Part of a small language model's weights.
Architecture: RMSNorm before each block, biases.
MLP neurons of a small language model. Each row is named by its layer, matrix (down: output weights) and neuron, and shows model dimensions 32-127. Each number is 128 + 32 x the weight over its row's rms, rounded and kept within 0 to 255. Numbers have three digits each. A neuron's up and down rows have the sign that makes its largest values positive.
A block is one neuron, or neurons of one layer that tend to fire together. After each block is what it responds to, as a language model described it from the Wikipedia text at the highest values.

L8.down190:123105175116115189098094100114101101110125141153168113115154167125113124126096120145121178141141153114111092063094137066128099076087088118121108121140078108152105233131122185100127139142127128106118096126154079150169080127162141157136112085097063170197115134158130139074130140171108140076
L8.down756:120110114167149088173115078149065178120140153177163103202102115060217120124183136104201146113108108150138096118148139114132140185119147150067124117180149110079144082093193144142156134106092105125125110144078132146101092084135153180107140123166123149135158160136109153037115102090103138122
Possessive apostrophe and name pieces. Fires on the apostrophe right after a noun or name in possessives (King's, Xavier's, winner's), also on mid-word pieces like al in National, Kerala, ak in Nayaka.

L10.down15:073139099154118153151142023097074172100135111176126183120108111150069131129129161193095139153058178207071071133111149143074101101120086083127113119116088111159142104146102155089093110114113116104114137131169113167134103121080115123128130109183098099150156093143128162109118133118235114128
L10.down170:147104075126103151194084144123172121106102159168118105126099138069150149107177122100108061130099087100117163104109121162128146162071102107129071118145221099111101141074129116143115141148118130153138118093159138126144167092109140125157161103108148118118148118093161112102138150134092101156
L10.down238:143161106136162136116152114155118168146126174216131155076137075135105160102087179163090157133158108119119138169206140129174132146109075116141136091164119124106151140109137114166074125172192103065087170119164130110110139144140096132092150150113123138103111140166132107189080077155160125061
L10.down399:100164111168089139152133081121113050214095153140081109112065135099152152159162132155106121108135153102122141066169084139106143156174200127125140085141136111133081141095212126103067119139140142146123120065154075088119141084128132175104113184083093105123126154109155099064145137179140175107
Mid-word letter pieces. Short word-piece tokens in the middle of a split word, often the second n in Connecticut/connect or ou in encounter, housing.

L7.down16:147144119135142148066091150121140087142114086071119113166107114205170068152119116152088161129136102070133120108077146185155091130124074080115092182161125188099119184116126106138115129100118067183186141118144147142162139108108190125135128138124174136101085116118151100096153174117103075123
L7.down75:165118051119153117112175113143131167087110141101112119082117084138163081121118116127076128170131125077205117163152142091177121152167116092150127143072160152074098094117190129089087119166063099103233110106091128141152155175145130096204098162150074162103135127124076127126135116151146087121
L7.down149:130132138068130071108165141135128179121134133099139156094171083123104115160123100153134156102127093164117103152157158092141147177101075133152171174137107096139152173134111109091116152134135141135127076187087117192158157128150151153168125175166175059110083149176088097158132080169114106142
L7.down188:176144138162139166146115115082147133072139158143138118093125160090111125156063094152094101173143143109068122128115178142139135141148173095136166130091103136104169131090160121123070123112104084192128129090106162121089078126129156131136115223137158137069115200081120110220194078132144141138
L7.down411:133180135120120102173133119115136111114050078072129107136108102113130124156071143107112090157147120157076198137112169194127083134159120121123119117145152137148129160126157115148128159214113153138117105183147164157083182087109144122159159124053099166117128148142125113186120154134148095105
L7.down451:065132145170073131073157073091135101158129113135093149137105157168045097153131107109129085123105201178202125176125129083129074138119204168149101124129114136143111145095108118105159163114084089137148122135118124179213112117134150133120128150120182129112120108104157105166109090088117040093
L7.down700:122117157132123111103131137079136164126114096126189118139104200176218119136111150146175142094100103148070087113101122134152127110116082151139144082091085077073129144115144088113076099127154147112116108118147103154138164137060199136068087110117145111135120184145150140126122168169088148137
L7.down760:120123071157105077166173141033108108104119120145128179053114104143117170133098162131157136127157181118103139131080131146086129099172170072084111096125111102129113130105138114148116134127125098112171156115156108086107196136133170073130146122121115176171097091124145162154133114111151136116
Possessive apostrophes, closing quotes. Apostrophes after nouns, mostly possessive ('s, plural s'), plus closing quote marks ending a phrase, e.g. Corporation's, Hearts', "Eora country"; weakly word-completing pieces like mem-ber.

L7.down27:128098175147125146108100171083132147110121086120159090093146115078170117104144144062125145217175113086108108097145135140079042126091103152149090152092130080124147161145224132122119165149103138152079142092125129136158173177127135122106072124097124140095158126135122144151101106108139098127
L7.down142:168111136128109145185103118139083126151131066145176145152125111167118136159087124120125091144133156121086182112184097129114144122145155088125119101083104186214043111199145157124149154185168163151149115138163120116112094162112116168117148123132171147136176137150113198154148148147169108167
L7.down309:163104137125143103113132066129087110180127120129153163151103134118177135177141155120143140122100102115095114130113084105095130114118124131112082111200105111118051168104105054051130138122163134129128117162175100087167082151160140111159174130141137125138115087100156166085080103155104102064
L7.down391:110205107155174166124152098148167126132072080116125095054133162154175121166112099139094132099103145081068095135114153059149162121084097095157158143200091179094094159144125149094152141097121111122144101112104146169128130177115154128114111056165135083131133172098137192134126111110082095096
L7.down458:077146082201169141094112099143116128107175153078112126076099102084157153114114152115134146117116159127144191075174138087118118141123172145134097092150114124097110092122168119105159135179127161112167141133106139162097109110124092171076208135161137124079147133122150118081128149078121174164
L7.down641:134156125131142154158096129141165096098091140135152144112120109147114121129056109100113134149079130169133143119146088110065119128129182119176160152104130065096072150125177121187074118074110117135167116089098159070126088124094076165118156173130109165105101164112143151113127103135077139064
L7.down788:174147143130114141071129115052140131080088079129106118104097162144098127111130104159126113089140159105147120095221094136137140158128109166173166085029136131164124124153104146131149151088150129138136135179097150114156139107119102097162062124153166180161097121127144084125201064091157133126
L7.down811:189151179194159129106144129178172110087164150133149113163082080165163102160152079061179187194095083119143108106128145126120048114125079139162143151132117174137058095088131082204145130124158105137160077134114132113149104133138140052152135102142183169101127166094103088139131178129138083140
Mid-word ou and apostrophes. Mid-word "ou" fragments (prestigious, founded, touchdown, House) and apostrophes before s or t (He's, Zhu's, Isn't), plus other mid-word letter fragments.

L10.down205:154162165135195134162136137075099099105152160161129101046097073089145135107107118167168110086112130094137168076105076143149145167115136155153157187097116087094084108107151158156147175134094165102153205160148147115171111143165140157043137085149134134154154116083112128150110159182160110092
L10.down334:116122110124127103093161105144103126125085140131086138118128236111139140159112140120158115140147145155111144134166098107110138100105076125115153128126046162184141085109112148112181081142160144120129038126126115163144164208103077085169139103128159136176074121080097110165131106129145129104
L10.down388:133142122128142142118133180123141159187162180132125180137099149097091102041148131125140094118121168095117174198145137149179124125114095151093107205107132107124137112117141120174165188142132101127082094183091147153193121100108103056119118185206153191149148096133120150118156125115127085181
L10.down429:179154143141126106090121127122130110110203129129179167143147092106171170135156111141182133172087044177105169106126148128081184101075139166075134129117157123139160129138148123149089162144103166124080081136142088158162094143067105220072134118142135096164094129156178124087143104033132136108
Possessive apostrophe. The apostrophe right before a possessive s after nouns and names (camera's, UK's, Christie's), plus "it" in its and some mid-word fragments (perf-ec-t).

L7.down93:127140169139134159141154186166158148186119120087116161083097103131163150169132147196101073185106084144161149111068147152099161095102152146162117138099166150093128096162100101153103111170139122140123105116136158166120091091163143127148137144163117104095101138188097102150139150136052139121
L7.down123:074089112160100121112124172094172123186123097121145157145123071090139109085093108133146121064121156068120137121106154173077089127075097152086119116102154073121118118128068167173165132089121178137140173125117136082133160131142083078118154242095148125171112133059118128088122193135151113119
L7.down218:126129102135089148158133149127118135152083103162155166169114186137117130117099090131107119175080093180107075143068162070073091126068133153095146137178114078160061135150153166132148145106140167144106090127225146116154137198127102158066174134126180148140139144156145112135145114130169125120
L7.down564:097100173153133105108106115146140150145115193192154107155158097101177175182092124162153131113177117160134176145127153125191084109058126138122114140129130177149152164112151086179150148096123098117143105112106128139126122128138054108141109122112116181069104135160133063117137139144089117113
L7.down586:079141063138097134141117079128137162116147139106105151172154174145077102155135142121128140189134134169107127105081169117093156144135082146103167075120119067110164185103130170144083070167110096113161114140113052082141143151130149161134088159191166127183140126143081125124098073097099116133
L7.down610:097170136141135095167112146183102086148199121138122107153125124081152035115172093159133119156146098149167147109122132137149085097089119121136203094135134070105168139079141111105139166126079133083139120122061126093193132065148105143121109185116123154120140150142172089185128115092116166121
L7.down750:102146167115100107141091191078133175147124196074150132126144097099094105127091133096155108142087151129095229197057162066159133076133091087136159121114128057169126139122184140189151155065082149116114145125181130121126198123148090136087114160073094156123150092158083180160145186119158106102
L7.down826:100153159149164130137150127054104166145110136107172124172074107142157107167124074181127157150129191122103134081137114156045065077102119128079150134111069170149130096123185068134145158083107092147120113106095158170098143160160098146156124163154134167149114178120156126155101090173073145211
Split-word pronoun completions. Second word-piece that completes a pronoun split after a lone letter, mostly "she"/"He" in biographies (s+he, S+he, H+e), also name pieces and year-range dashes.

L8.down48:140070113104158130086144110131166132173144125065081105134156107132199146105129194105160155070152119134105105161155095090089121133120078145190107139149080079144171122100104071146141153068140135158124145141104110108081125139103118108074130146134143159108088147085086066105127126170146151188
L8.down675:138165110184155132137101173175052131133118179124127116092146089187145156136141131119100167164105059104107138162138091097107122173124110090103145165115116148096117111135138184115118099169146140135154143119111132157141163151122074119152145097084159157168175108104133132152173083115117056128
Possessive apostrophe, mid-word pieces. Apostrophes before "s" in possessives, mostly after names (Ryan's, Overkill's), plus odd mid-word fragments in names and long words (Was-h-ington, annou-n-ced).

L10.down19:085154195135112080076095174124177112216054204108121124099084122146131091112149106166163108111116128129131127125153127146141103179163157125139062147139135149121100096099097109138089124175107058133194107154112093107129100086189127136115130136146170102128159151092069109148115096118126105162
L10.down41:096136155126116126106100133131190065134166103159132129158098134156032116151163098143114159149114160127144121142100104161164145096090128160144129141092061134110143198099141080155081061187072172117146142111065137068108154134133142153200135106162123140125151149135161174156107089156116123110
L10.down660:150148202101213138175124138147163092117104131137112113215158105127161141184105122084128089164080132118161108171124117107119122155184147121177130135113037131139149107171192129121159095200160134165125113210048105117073115106160139132189103104139159133112117173128127167137133145098126217112
L10.down747:140120169121133157121179166115132155151159143117134131133161137129114099151186138122108108118121099190143137138117113127166134148126086093117115105117153120194174121091095152092101154196094158118119135117185099148130128111137102124109139099115161138177125158135087198109175161177083093065
Mid-word subword pieces. Second or middle word pieces inside words split after a short capitalized start, especially er in Am-er-ican, plus Ab-ou-t, A-p-ollo, ag-e.

L8.down539:162171147113085183129144095111124132134126137119140109113101131162082119150140105165176086125212132160115122138126129163064111135142128157138190106159104159147088131168110154160148173052151090103126094119118104127113149123176098113124057194144145133078133151124098154117129141153117107167
L8.down551:126109109148154117106171118081165134095134180134179126135138069119222139194058084136069137111131121135148187113101150118134159101108116118137183133159125073149119171107082097193150160172115099165115095094098181140133099084081126102162104148081135156155197091080163092077090085098081128154
Subject pronoun "he". The pronoun "he" (also "He" split as H+e) starting a biography clause after a date or comma, e.g. "In 1958, he promoted"; also "he" inside helped, held, She.

L7.down2:145170100127130081157165132136126152181108145072158108097114120079105121095161149154087143134167106078115099129139120150134122154087117127162107116137141159164172152107133096139143125121140111180120141185120126182103163109156148106164175118112195109160201146097140105144135144130111154169
L7.down33:150092166139146171155136141120141095129155088156089082179184116132160129086158143132150188070051112121167117151101132108127137145112129101161074126125109172121150131148176109082132134100176136167118125164207169156122128131159163195133147167073122089136124173081204083118130162158195122202
L7.down87:110115106101101093104133129146114139103081087187096137123180117123085118092100119110138167086097098110149137090109114121140113090107163141149073199118158139103076136158114097115182085165111113129087142140159171120128088078096133091099080114138161164198124170105152173162151162129170119175
L7.down120:133099087097152147186153060067150100174120163142108093102142189103096148080143140095104100113127132111127136101154128156101123205143164179141184170117158103105127149200065106117132121121180105114062171078138154110079137113121126119179150130091138118135143054117059089152095107115099138103
L7.down122:133128119126140114079156120120144123092176148123165174110139160073095166088154067133116109120146117171190157111155181149125168129174165143097172145174126125128149153138169137065174106159102123118122136079143161128144136066123100168161140140076101099111161093050121186082095123106150142139
L7.down168:135107151118130068142106098120092131144170167141121092132132131138147062129145191110168129093196121132053187143140145123107137152160135125145121197045169127108101116100140166074105113115133137163178209177060127178102137118121090169155167143139115106169100095110118173061123177143112133169
L7.down416:189139165117097126082139137121116089163081193160052078144110078134105069154123128083164139182184151134124150153168107152158162114170147125153115129061166104122182106170083127144149139155094109134135114099031158120107088118121211146165104162135134152148155125072128078150121153157108150167
L7.down424:174073099211134104124150114126176145185123187144182101060073099166120157124114111085107126067135123133165097117123146098102147152130106083111066136070179146156116165155151156082144162147127196120159113128129134143116129101090135189169189121120114188112129128202164093121133088074118077151
Mid-word vowel-consonant fragments. Short mid-word pieces, often a vowel plus consonant, right after a word's first letters, especially ep in September, also ou in account, it in critics.

L10.down72:187184199100115112122127121168138129162112119071207114149157168101092201144124109124137126097131163176092117110129139159110174082112110121136198122142143114145127124205129166146089138085085070078132109123148078116152095105148069154135107071103101098150099103168110136104106136069153101096
L10.down166:114101162148160109096106127112105102124074091093124134084065195108199102080163109139076159158136135097153109129126160109119177087150153102110139144119146123110154160169146142098131126099164171119113101089128121155149183074104110158102151124085040163133152133131091117087133159164135095139
L10.down231:095145137167119110120146132111116159097113116082121104157101105104250132137123124109129109120129134151171149163113059210088087131099159084132118172118108117170102120100135169143160150160114105130127147147128128163121097086138105132152137122162108158170124090125125115119074100134117097187
L10.down667:100158164106135158102156146146111056162104103102146109081146180151081099146191135126153106086121123084093199178134092090130117162113167078131142090112148126132142073085107132146102147102090109103157121135224152130109111129146064103142178135170121157191151126130101130132128077147154156116
Split he/she pronouns. Pieces that finish a split-up he or she, as in H+e or s+he opening biography sentences, plus other mid-word pieces (Cou+n+ty, n+ew).

L8.down324:084126074155153116139100135162076125101134089129113089112117152104118106111096171143139094126129135137133088093178059147135172126099109142136135113147115109130092078101097146170143112142181106187142172152210097124101110071160177127078117205097060067147117142108086116154125206150148132106
L8.down819:114093159158135155128127070086087162122079185113178114131205123150121189114096134177133106093097110155110131113161104074173112105074126121108167140116167129085106088117088061115116109055170104096135168163167133113160167080099084193101124170133064172185103045164134170149176147149127141163
Mid-word subword pieces. Short subword pieces inside a split common word, especially "ou" in numerous/religious/previous, plus "em" in December/November and "ep" in Department.